Weights of a small GPT-style language model, trained from scratch on English Wikipedia: RMSNorm before each block.
MLP neurons of a small language model. Each row is named by its layer, matrix (gate and up: input weights; down: output weights) and neuron, and shows model dimensions 432-495. Each number is 128 + 24 x the weight over its row's rms, rounded and kept within 0 to 255. A neuron's up and down rows have the sign that makes its largest values positive.
Before each neuron's rows, "fires in" lists the words (lower case) most often at its 100 highest values on Wikipedia text that the model never trained on; "fires before" lists the tokens most often just after its 100 highest values on Wikipedia text that the model never trained on. A number after a token or word is its count.

fires in: "november" 21, "december" 18, "october" 12, "january" 12, "may" 8, "july" 8
fires before: " " 84
L2.gate78 [140 113 117 115  65  81 101 162 150 133 133 122  96 119  92 123 122 121 128 118 135 105 116 145 141 140 141 158 106 137  65 103  94 114 170 123 114 125 119 123 164 142 150 143 102 145 128 145 121 151 107 163 127 162 146 139 129 155 115 133 132 138 125 117]
L2.up78 [121  89 117 146  86 122  65 133 148 110 110 149  92 154 105 149  95 155 135 150 149 114 127 125 116 171 150 127 149 101  83  88 104 142 162  84 122 126 124 145 149 136 158 114 134 113 107 152 128 153 129 126 128 108 149 147 142 166 116 129 160 151 108 102]
L2.down78 [106 135 119 123  90  97 103 150 134 133 121  96 151 124 145 128  92 122 170 119 107  91 129  96 144 111 118 112 154 167 111 156 147 128 136 146 135 145 135 113 113 104  94  87 174 132 138 139 124 106 103  95  94 156 109 158 145 168 160 130 114 161 129 138]

fires in: "31" 19, "21" 13, "41" 8, "61" 6, "51" 6
fires before: " |" 24, "." 15, "5" 6, "," 5, "p" 5, "0" 4
L2.gate1352 [122 153 132 121 129  94 141 126 100 157 101 133 146 174 118 110 170 152 113 128 133 125 128 156 118 144 141 166 159 153  94 171 113  96 123 156 141 130  92 105 115 129 175  96 178 112 193 145 104 139 134 147  99 172 121 128 145 141 153 160 146 123  56 136]
L2.up1352 [110  89 159 131 105 133 141 115 145 153 134 105 132 111 134 167 103 116 156 106  92 140 175 132 105 149  72 144 134 113 112 145 141 135 124 114 132 141 143 134 136 121 126 121 130 116 145 127 132 114 128 155 212 147 157 129  79 131 170 108 104 154 155 147]
L2.down1352 [114 125 115 134 129 106 128 151 149 152 127 115 111 120  85 124 146 136 121 156 112 128 101 138 137 175 112 144 109 130 114 139  73 124  89 137 156 125 148 142 140 102 112  93 128 105 122 111 110 122 169 105 141 137 139 131 183 140 101 106  97  66 115 119]

fires in: "of" 47, "to" 21, "both" 9, "between" 6, "in" 4
fires before: " the" 53, " " 4, " a" 4
L8.gate1011 [155 146 137 128 131 121 126 113 200 149 119 122 104 121 144 140 116 133 119  98 119 111 128 144 136 109 110 109 128 113 181 132 128 124 124 143 110  83 158 112 163 127 120 128 144 140 159 145 189 150 192 136 142 147  98 111 198 136 142 106 128 108 133 154]
L8.up1011 [115 108 114 120 102 149 156 123 142 168 123 146 113 126 132 100 137 129 102 126 139 121 173 129 136 181 147 134 134 147 151  97 124  98 147 109 111 127  88 116 115 124 144 148 108 125 117 142 104 123 125 113  58 111 177 106 114  84 163 101 142 161 112 142]
L8.down1011 [140 126  91 123 152 131 125 126 199 116 142 162 160 147  81 145 178 132 103 134  96  92 103 157  96 158  94 111 169 113 139  87  78 107 116 106 113 116 102  89 139 166 139 130 129 112 134  95 105 149  98 129 106 150  99 131 105 142 115 133  95 178 134 155]

fires in: "0" 68, "00" 12
fires before: " |" 31, "0" 16, "–" 10, "." 9, "-" 6, ";" 5
L2.gate569 [119 121 127 134 157  79 132 113  82 122 114 160 121 126  89 110 149 106 161 143 169 106 121 136  99  80  97 128 119 105 145  81  94 142 123 149 111 119 121 158 104 103  63 157 159 111 120 142 113 129 133 140 125 141 129 122 108 116 125 163 119 122 104  84]
L2.up569 [105 136 114 142 118 148 155 141 157 138 104 108 158 107 116 123 118 107  74 111 128 112  93  96 130 164 129 127 134 165 154 124  97 115 140 115 162 102 122 133 120 128 132 160 182 160 142 103 139 137 111  97 134 113 138  93 135 108 124 106 105 134 153 126]
L2.down569 [123 113 113 129 170 162 125 125 122 138 139 132 140 145 104 139 136 160 120 148 126  92  84 132 137 117 129 163 135 119 133 113 141 174  91 170  81 177 113  97 106  74 135 133 101 135 117 147 122 145 124 109 103 145 147 123 127 129 140 171 129 130 162 119]

fires in: "10" 36, "100" 21, "11" 20, "12" 9
fires before: " |" 29, "0" 23, "." 12, ";" 8, "," 8
L2.gate55 [103 164 101 136  98 161 137 117 158 170 129 109 140 103 118 172 122 107 131 113 112 119 120 144  94 149 140 169 149 117 109 167 152 139 121  91 117  99 110 148 127  83 111 150 117 110 142 119 127 151 144 129 154 127 161 118 125 114 129 126 156 121 129 112]
L2.up55 [ 94 134 138 161  76 162 113 119 161 170 103 116 140  94 145 121 114 112 135 112 105 110  99 173 144 155 124 122 140 123 131 173 113 112 143 117 101 148  79 157 107 118 119 178 104  82 146  95 131 138 140 144 113 119 128 125  88 152 140 152 175 122 167  93]
L2.down55 [121 121 129 111 144 123 113 139 103 133 115  93 132 126 138  94  78 117 143 111 126 175 186 101 154  93 131 133 117 172 129 115 101 184 135 131 152 156 151  96  81 176 118 108 107 145 182 106 140 164 112 103  66 100 111 126 112 102 147 110 134 102 133 151]

fires in: "april" 14, "february" 13, "august" 13, "january" 13, "september" 9, "march" 9
fires before: " " 84, "," 4
L2.gate1656 [142 127 152 110 146 153 126  78 157 152 152  90 119 125 144 130  85  82 121 110 102 154 120 121 128 167 102 119 130  98 141 128 175 125 173 122  62 158 154 144  94 131 119  88 137 133 142 118 118 115 170 151 118 117 159 154  77 109 153 121 166 145  67 145]
L2.up1656 [125 120  97 110  65 132 112 138 120 133 145 106 134 133 136 152 139 125 130 118  92 136 135 123  80 158 117 169 146 103 154 129 101 139 157 124 147  93  98  83 108 140 133 148 128 165 126 146 122 106 168 123 150 173 129 155 103  65 139 127 119 168 112 149]
L2.down1656 [153 150 118  95 131 123 156 146 128 144 127 107 132  91  91 143 119 158 134 166 129  81 154 136 160  94 114  99 138  88 137 155  69 125  64 125 114  99 117 111 138 121  97 114  91 157 146  96  95 151 126 125 136 111 130 117  88 140 106 138 145 191 136 108]

fires in: "on" 95
fires before: " " 37, " the" 15, " a" 5
L8.gate629 [117 119 115  94 130 127 121 100 127 109 132 185 122 138 136 117 102 152 149 104 132 119 167 128 177 120 115 111  59  97 130 158 164 165 106 138  99 160 118 167 131 124 120 129 163 159 121 160 133 157  98  99 119 171 102 177  99 109 169 113 133 138 134 171]
L8.up629 [136 142 138 140 111 165 137 157 143 156 107 114 129 109 113 143  86 136 122  91 158 106 139 129  95 137 146 115 150 126  84 109 112 101 134 118 114  90 116 134 121 125 119 123 128  86 156  86 116 124 133 108 135 101 128  82 151 138 141 148  99 120 119  99]
L8.down629 [123 163 106  96 120 136 129 168 141 116 152 125 123 138 124 122 153  98 150  98  97 153 109 151 104  98 113 118 114 125 156 109 153  93 135 148 105 125 169 134 157 150 129 124 167 126 138 115 119 131 141 119 158 113 134 121 117 137 132 145  89 119 148 139]

fires in: "2007" 14, "2004" 12, "2002" 12, "2003" 10, "2008" 10, "2006" 9
fires before: "7" 14, "4" 13, "2" 12, "3" 11, "5" 11, "8" 10
L2.gate898 [138 125 139 121 127 123 116 121 103 132 119 171 136 138 153 157 116 126  91 148 142 165 128  84 164 111 119 103 135 111 132 143 179 117 128 123 116 119 147 115 158 127 119 143  95 133  96 135 142  97 170 121 114 166 147  93 154 106  86 164 137 149  85 143]
L2.up898 [141 117 111 145 185 125 146 139 115 115 117 125 113  73 190  96  80 140 111 159 140 107 148 128 133 122 154 146 148 149 158 152 135 120 119 133 109 140 146 136 137 131 100 108 138 138 106 145 161 128 157 168 169 127 137 136 161 159 130 142 141 163  94 133]
L2.down898 [115 147 149 152 166 118 149 149 133 111 155 112  83 132 146 105  49 126 133 116 130 140 148 133 108 131 129 107 116 104 141 137 158  84 116 128 106 147 128 100 134  89  77 126 132 125 110 112 195 138 133 135 165 157 132 132 150 152 118 106 144 121  91 119]

fires in: "united" 28, "years" 8, "late" 7, "form" 5, "fact" 4, "way" 4
fires before: " of" 22, " States" 20, " " 7, " that" 5, "." 4, " Arab" 4
L2.gate1507 [146 170 132 168 147 135 116 117  81 108 121 133  99 115  94 134 117 135 148 164 159 107 132 104 138  99 144 140 139 135 153 162 153 118 131  97  98 144 147  87 114 101 136 132 109 147 123  53 167 138 100 183 135 143 130  98 137  95 130 129 137 116 110 146]
L2.up1507 [106 115 139 107 142  90 132 103 133 149  86 115 130  94 149 131 103 133 138 106 127 152 144 136 192 103 105 134 101 126 114  98 110 126  98 124 142 111 160  96 141  98 143 135 126 125 128 125  81  83 135 115  95 115 113 118 106 153 140 156 159 161 144 147]
L2.down1507 [ 85 145 117 151 152 134 158 129 134 129 135 175 105 139 127 129 190 132 108 131 124 100 160 132 105  78 127 173 105 127 139 167 118  70 163 158  90 154  94 141 116 135 141 123 111 145 117  89 120 109 129 149 141 130 108 110 134 106 136 133 117 156 159 170]

fires in: "of" 61, "the" 5, "some" 4
fires before: " the" 45, " of" 11, " " 7
L7.gate775 [109 126 111  91 130 104 127 122 133 129 139 138 132 164  55 113 135 130 113 108 160 136 134 116 113 140 125 125 130 153 145 112 102 145 147 157 135 115 144  98  98 151 141 163 134  85 135  94 163 153 138 147 145 141 116 106 145 154 144  65  80 158 101 126]
L7.up775 [108 119  67 186 151  64 112  88 156  82 114 134 130 180 134 107 134 106 142 104 119 164 100 115 128 157  96 116 177 127 136 120 177 143 162 112  82 109 139  99 118 139 130 153 111 153 118 128 177 132 151 134 117 122 130 131 134  99 174 127 143 119 116 141]
L7.down775 [148 119 101  89 119 110 205 143 128 151 100 132  98 104  94 127 162 123 129 108  82 146 116 178 166 145 127 135 141 156 118 129 118 102 103  94 116 124 126 164 116 119 110 159 121 127 132 100 160 140 144 152 148 159 113 127  84 130 139 143 133 166 156 120]

fires in: "2020" 22, "2021" 18, "2022" 15, "2023" 14, "2025" 13, "2024" 9
fires before: "0" 23, "1" 18, "2" 15, "3" 15, "5" 13, "4" 10
L2.gate908 [119 110 129 108 125 135 142 102 107  91 135 130 137 141 143  81  72 149 112 105 118 181 152  88 165 116 130 148 118 106 126 125 207 139  87 144 105 125 183 132 148 106 138 126 151 129  41 143 104 140 144 108 142 121 139 120 139 102 136 107 121 133 122 180]
L2.up908 [143  88 114 145  35 139 139 181 153 149 145 132 126 159 146 141 105 102 150 106 125 173 147 118 153  96 158 131 110 105 142 129 116 140 124  90  86 160 121 158 168  98 165 115 113 143 135 137 138 118 143 143 120 101 143 138 131 110 127 110 103 146 120 129]
L2.down908 [125 126 154 128 130 126 118 132 110 105 173 123 124 122 150 104  75 156 121 130 141 158 139 145 185 102 118 137 118  97 144 128 199 122 115 133 127 144 167 140 139 144 146 148  91 127  71 140 122 115 128 132 128 127 114 122 106 151 143 147 141 148 111 114]

fires in: "of" 61, "like" 9, "to" 9, "than" 6, "unlike" 5
fires before: " the" 54, " " 4
L7.gate549 [112 120 150 119 144 151 140  76 118 143  77 157 180 158  98 151 139 122  87 141 106 123 157 124 161 148 111 129 147 145 101 160 173 131  96 144  99 122 139 122 149  85 136 118 140  98 126 110 127 140 131 107  97 111  89 100 121 141 131 133 138  85 131 166]
L7.up549 [130 170 132 136 115 116 171 136 117  90 131 132 155 156 147 190 125 103 125 138  78  99 109 111 122 104 146 102  73 117 109 138 115 122 115 165 139 130 133 115 132 173 166 135 117 111 146 161 109  96 164 136 129 127 128 168 140 144 139 138 150 122 158 110]
L7.down549 [123 150 105 102 148 118 114 134 121 172 137  96 143 129 107  80 118 130 111 154 127 149 145  93 110 123 104 137 160 125 149 139 137 142 131 157  87 155 155 153 142 150 140 153 158 134 122 113 145 102 106 122 168 128 136  75 152 159 118 152 166 158 131 124]

fires in: "in" 21, "december" 11, "january" 7, "october" 7, "again" 6
fires before: " " 52, "," 9, "." 8, " the" 4
L8.gate1312 [157 114 105 140 145 131 117 167 149 115 131 146  96 157 142 119 119 100 180 125 140 128 110 106 158 174 136 154 138 147  86 150 102  93 122 114 115 148 154  92 138 147 110 150 100 116 162 116 105  89 161 123 103 142 119  68 122 131 143 139 143 152 120 114]
L8.up1312 [161 128 103  65 146 104  91 107 155 134 119  85 149 120 178  94  96 152 154 135 136  84 154 133 168 153 104  82 150 116 130 151 141  99 166 189  70 111 121 145 137 110 175  87 137 121 162 110 107 153 158 131 106 135 132  83 135 127 105 152 142 136 112 135]
L8.down1312 [128 169 114 172 165 176 107 140 128 135 158 148  98 127 120 115 116 142 163 146 104 131 137 126 112  80 117 127 102 112 139 108 131 144 164 134  83 139 104 140 106 113 102 112 144 149 175 102 167 109 126 117  89 149 112 114 117 131 125 160  98 103 124 138]

fires in: "2023" 17, "2025" 17, "2020" 15, "2022" 15, "2024" 13, "2021" 13
fires before: "3" 18, "5" 17, "0" 16, "2" 15, "4" 13, "1" 13
L8.gate1289 [136 148 169 180 130 133 149  94 147 111 121 126 136 132 139  81 139 195 167 114  74 132 137 151 133 112 140  84 108  97  97 107 135 103 133 110 116 126 129 131 166 161 153 128 115 137 102 162 122 120 140 143 156 134 137 118 128 132 159 155 120 109 166 132]
L8.up1289 [102  77 154 143 157 142 144 133 178 151 102 140 149 134 162 134 107 112 114 127 133 132 149 152 164 133 134 115 113 137 137 142 130 138 113 168  96 148 132 129 131 106  98  99 159 145 122 154 121 121 115 114 161 129  98 102 137 136 103 156 123 152 148 137]
L8.down1289 [150 146 153 123  79 118 109 153 157 143 118 109 154 116 145 146 141 146 150 133 164 135 154 139 129 166  86  86 167 142 151 138  83 121 152 108  72 161 163 187 138 153 149 109 104 110 133 173 132 152 104 138 132 108 118 109 159 143 116 120 119 110 123 136]

fires in: "000" 64, "also" 10, "now" 4
fires before: "0" 72, " a" 5, " known" 4
L2.gate1249 [144  68  96 130 125 150 154 141 130 118 152 143 138 145 127 146 166 155 152 130 164 157 130 134  94 110 118  86 124 127 128 109 177 100 140  92 134 145 115 124 132 120 167  95 169  87 124 154 174 176 118 132 132 104 110  94 143 125  71 139 166 143 119 111]
L2.up1249 [167 155 157 118 136 133 147 117 146  95 132 121 173 126 130 162 172 147  95 130 105 149 142 145 125 164 143 145 147 153  86  95 190  93 175 135 133 140  85 127 148 108 105 122 155 122 102 135 116 146 165 136 116 135 130 121 123 140 157 155 143 116 152 124]
L2.down1249 [110 116 130 113 103 113 104 119 149 142 125 131 162  99 125 166 157 122  81 154 128 124 142  97 143 146 123 138  87 134 135 153 144 110 122 103 136 145 121 141 123 127 179 110 164 125 172 167 143 115 169 120 161 146 135 134 129 123 133 167 135 143 189 134]

fires in: "0" 81
fires before: " |" 26, "." 21, ";" 14, "–" 10, "4" 5, ")" 5
L8.gate399 [128  85 144 152 132 107 140 186 119 148 126 127 124 111 164 113 132 128 120 131 108  52  94 137 133 112  53 111 123 141 103 139 152 121 125 135 113 118 149 103 158 127 123 156 112 105 107 144 148 131 151 104 130 106 111 133 132  96  95 122 103 182 108 129]
L8.up399 [120 142  90 125 138  65 166 117  90 143 122 124 165  97 138 101 166 149 142 107 154 111 122 108 134 111 108 129 157 107 143 119 154 111 156 131 105 122 111 134 117  70 113 163 129 125  98 154 147 166 106  98 132 118  98 108 104 163 131 152 100 124 109 137]
L8.down399 [123 167 129 151 107 126 175 145 133 100  69 151 177  89 144 130  96 142 143 196 173 123 146  75 197 140 136 136 134 124 134 147 142 130 125 141 146 105 104 128 119 124 141 101 161 115 118 154 112 146 119 123 161 119  94 130 151 142 116 137 116 132 133 144]

fires in: "0" 78, "a" 6
fires before: "." 31, " |" 20, ";" 15, "–" 7, ")" 5
L2.gate298 [119 108 141 134 106 122 122 102 126  88 119 146 136  79 130 142 126 137 152 135  95 110 134 163 191 149 101 107 146 169 103 108 125 124 117 155 140 153 117 105 148 139  74 116 117 143 114 148 120 106 118 119  97 115 134 122 136 128 176 141 132 126 126 118]
L2.up298 [142 125 139 147 133 152 128 105  81 130 109 169 154 131 153 165 196 124 170 130 104  83 104 152 180 119 110 115 117 133 127  83 163 103  86 163 114 103 124 171 131 130 103 103 126 131 108 141 155 121 159 100 144  80  85 126 138 156 192 194 115  95 120 109]
L2.down298 [150 107 103 162 143 102 148 152  82  68 117 120 159 152 120 135 179 129 161 119 104 122 110 161 137 143 132 128 158 117 122  70 150 176 121 138 120 138 109 101 119 155 116 155  93 152 112 184 138 142 133  87  83  78 146 119 143 146 122 168 119 149 119  87]

fires in: "2020" 22, "2021" 19, "2025" 15, "2022" 13, "2023" 12, "2024" 11
fires before: "0" 23, "1" 19, "5" 15, "2" 13, "3" 12, "4" 11
L7.gate1632 [111 133 129 181 135 156 143 114 163 117 117 112 125 146 115  82 126 164 148  85 169 135 136 121  90 125 130  86 162  82 141 131 192 109  97 137 142  95 144 110 181 117 157 125 122 135 136 120 125 120 136 131 157 135 147 156 100 117 115 172 149 153 156 153]
L7.up1632 [106 109 134 141 140 175 142 113 137 163  95 136 131 105 153 101  85 141 146 149 152 144 119 147 128 120 142 115 107 140 121 119 143  92  86 110 126 191 155 128 166 163 129 162 106 120  92 162  79 124 108 128 138 136 154 138 144 173 136  89 112 143 142 157]
L7.down1632 [141 122 169 151  69 128 126 137 137 115 159 104 166  96 150 118 139 134 118 122 163 142 142 156 112 117  93 110 137 113 167 148 147  91 115 120 104 168 184 136 160 164 115 109  88 129  85 119 151  98 114 135 169 141 106 119 127 159 112 113 105 111 144  93]

fires in: "from" 21, "october" 13, "november" 8, "december" 6, "between" 5
fires before: " " 52, " the" 8
L8.gate1187 [104 123 121 121 137 135 128 103 112 145 139  98 134 163  89 105 121 153 125 133 155 144 132 127 109  86 108 121 142 114 122 135 115 134 142 190 137 110 138 100 127 135 119 155 142 132 107 116 112 140  84 148 148 107 155 141 122 112  95 167  99 124  96 136]
L8.up1187 [102 123  89 119 108 125 128 146 113 121 146 119 147 112 162  82 106 101 113 103 153 147  97 128 165 132 124 139  92 103  94 147 104 119  85  92 142 139 119  85 121 161 112 102 119 142 112 153 137 177  89 128 145 130 121 120 168 149 110 128 133 146  90 124]
L8.down1187 [102 156 106 136 104 130 116 112 179 137 104 180 112 114 111 135 131 138 135 116  87 115 171  97  94 106 109 121 141 145 127 122  74 125 124  96 138 132  60 148 132 129 106  97 104 186 114 146 145 137  97 104 127 114 138 107 134 134  85 157 128 144 143 100]

fires in: "final" 18, "record" 15, "finals" 8, "records" 5, "friendly" 4, "competition" 4
fires before: "s" 24, " |" 23, " in" 5
L8.gate165 [156 166 147 160 119 151 102 130 136 104 140 130  96 135  93 133 146 150 128 159 123 175 115 111 142 136 125 163  73 155 111 147 162 158 152 133 117  85 104 157 142 155 159 110 114 132 114 113  86 102 141 154 159 131 146 139 155 135 145 124 119 146 145  72]
L8.up165 [143 121 105 130 128 139 120 127 102  62 176 149 123 167 111 106 139 137 116  95 174 125 121 107 100 144 127 141 118 138 108 119 154  66 140 123 114 119 106 128  97 118 124 140  99 119 184 134  82  79 146 148 162 164 142 120 155  75 113 120 119 111 119 184]
L8.down165 [135 132 123 120 127 127 127 179 128 115 152 121 101 119 125 157 124 136 128 116  92 124 131 134 132 132 147 133 144 158 140 117 158 129 139 153 134 148 113 142 124 143 129 141 125 142 120 142 138 136 128 181 123  76 111 169 153 118 114 112 105 119 104  94]

fires in: "on" 87
fires before: " " 36, " the" 17, " a" 5
L8.gate98 [128  73 134 132 108 160 119 142 151 128 105  85 127 142 135 153 184 110 132 118 155 135 128 170  98 149 133 100  83 143 178 144 164 144  93  78  92 165 150 103 106 133 161 135 144 129 115  97 126 159 145 109 108  98 106 131 126  95 180 162  68 113 117 103]
L8.up98 [122 137 142 128 153 115 122 116 120 143 129 132  88 158 105 145 117  98  93 190 146 127 123 114  76 142 147 157  77 121 108 149 103 124 154 146 105 102 153 136 140 139 160 132 125 140 123 190 121 123 123 128 101 140 107 126 147 193 115 109 153 123 112  88]
L8.down98 [135 108 149 128 181 114 138 108 171 140 113  99 122 114 142 100 116  96 137 133 118 150 138 128 127 104  77 170  88 174 122 145 138 119 116 122 157  99 111 119 138 113 140 112 133 123  77 160  99 111 105 104 109 121 136 128 140 100 147 134 157 133 178 146]

fires in: "university" 36, "college" 9, "institute" 9, "in" 4
fires before: " of" 20, "." 12, " in" 10, "," 8, " Press" 5, " University" 4
L8.gate1036 [113 104 121 144 158 143 143 117 137 121 143 160 136 150 108 123 123 134 119 133 146  97 141 148 132 160 113 104 125 125 135 162  97 132 122 108 132 122  81 102 167 126 112 151 110 131 104 116 156 136 174 165 142 116 174 119 117 127  76  94 126 145  77 141]
L8.up1036 [175 117 128 104 139 108 156 118 101 145 105 107 106 100 117 148 161 111 119 126 123 113 174 113 127 145 105 131 149 129 135  99 121  85  74 107 135 124 112 147 193 118 142 114 122 105  87 139 113 140 126 117 146 106 140 115  71 137 105 143 132 106 157 134]
L8.down1036 [133  92 106 164 155 127 154  96 141 134 201 118 143  79 108 149 132 122 125  87 118 133 170 117 120 171 120 151 142 115 162 139 111 161 103 127 150 139 134 154 175  91  90 114  73 125 154 132 165 119  80 132 121 149 148 125 126 119 119  98 140 117 145 153]

fires in: "00" 27, "000" 27, "03" 5, "45" 4, "50" 4, "500" 4
fires before: "0" 64, "5" 9, "3" 7
L2.gate18 [149 138 113 162 167 122  92 125 110 123 121 141 123 175 166 116 141 124 103 121 123 159  99 111 102 110 123 164  94 160 152 140 130 137 132 138 150 106 111  83 149  99  94 119 130 132 150 130 130 175 116 169 132  93 135 122 193 113 135 124 135 147 140 158]
L2.up18 [159 136 151 155 114 125 109 121 124  96 158 151 174 143 127 147 150 121 101 136 130 170 115 126 102  84 124 156  73 147 144 127 162 149 149 142 168 105  97 123 163 121  76 125 136 148 127 155 138 133 118 176 105 100  83 152 151 117 152 108 115 130 160 113]
L2.down18 [131 101 145  97 124 176  94 113 134 154 145 136 141 154 121 159 135 103 158 128 134 117 112 160 127 107 126 117 114 173 167 145 107 140 118 167 112 168 120 149  64  68 139 160  93 162  82 159 124 122 112 140  76 109 105 128 129 143  88 124 108 112 107 114]

fires in: "is" 35, "a" 26, "was" 16, "an" 16
fires before: " a" 31, " an" 16, " American" 11, " " 9
L2.gate841 [112 117 151 166 151 103 177 128 138 130 130  96 126  96 167 147 130 155 130 142 139 107 161 100  80 128 131  72 109  97 153 160 141 125 132 128 177 142 148 128 175 153 100 117 127 131 176 106 143  82 129 154 125  96 117  63 114 137 117 128 171 152 100 120]
L2.up841 [ 97 153 139  90 122 175 143 138 113 111 134 158 148 108 120 132 139 119 142 120 134 105 127 100 124 177 140 133 100 133 113 135 147 103 140 102 130 156  93 143 159 125 146 134  74 123 143 108 129  84 110 119  92  89 104 124 107 105 179 202 135 131  89 159]
L2.down841 [125 115 154 140 129 148 126 128 121  92 137 143 124 151 172 116 118  83 166 129 114 109  76 133 103 128 148 111 120 190  91 143  87  91 126 103 125 174 135 111 160 111 109 115 110 143 118 154 168 126  95 120 102 151 128 123 132 124 148 131  99 136 115 171]

fires in: "january" 28, "july" 7, "october" 7, "march" 7, "november" 6, "june" 5
fires before: " " 71, "," 6, "." 5
L2.gate43 [ 97 153 109 123 114 114 139  90  96 126 106  87 108 126 171 158 127 140 145 104 115  96 158 144 154 129 119 139 132 150 123  71 136 123 148 126  98 135 149  83 112 119 125  95 156 148 132 164 106 103 138 164 139 137 127 144 147 122 118 151 104 155 113 109]
L2.up43 [132 122 187 134  98 110 120 177 124 139 151 123 130 150 135 100 149 101 162 116 122  72 117 123 138  92 165  87 146 114 144 129 143 128 103 152 135 132 141 121 124 115 101 136 109 125 119 129  98  95 116 108  97 146  97 121 121 128 148 106 137 141 128 134]
L2.down43 [171 128 136 176 114 168 178 111 158  95 119  97 111 119 106 173  73 104 147 130 114 131 132 167 137 174 108 132 131 162 148 119 140 103 153 124 148 101  66 130 145 137 140 148 168 126 114 130  85 141 142 146 135 131 102 143 135 123 152 130 106  91 107 160]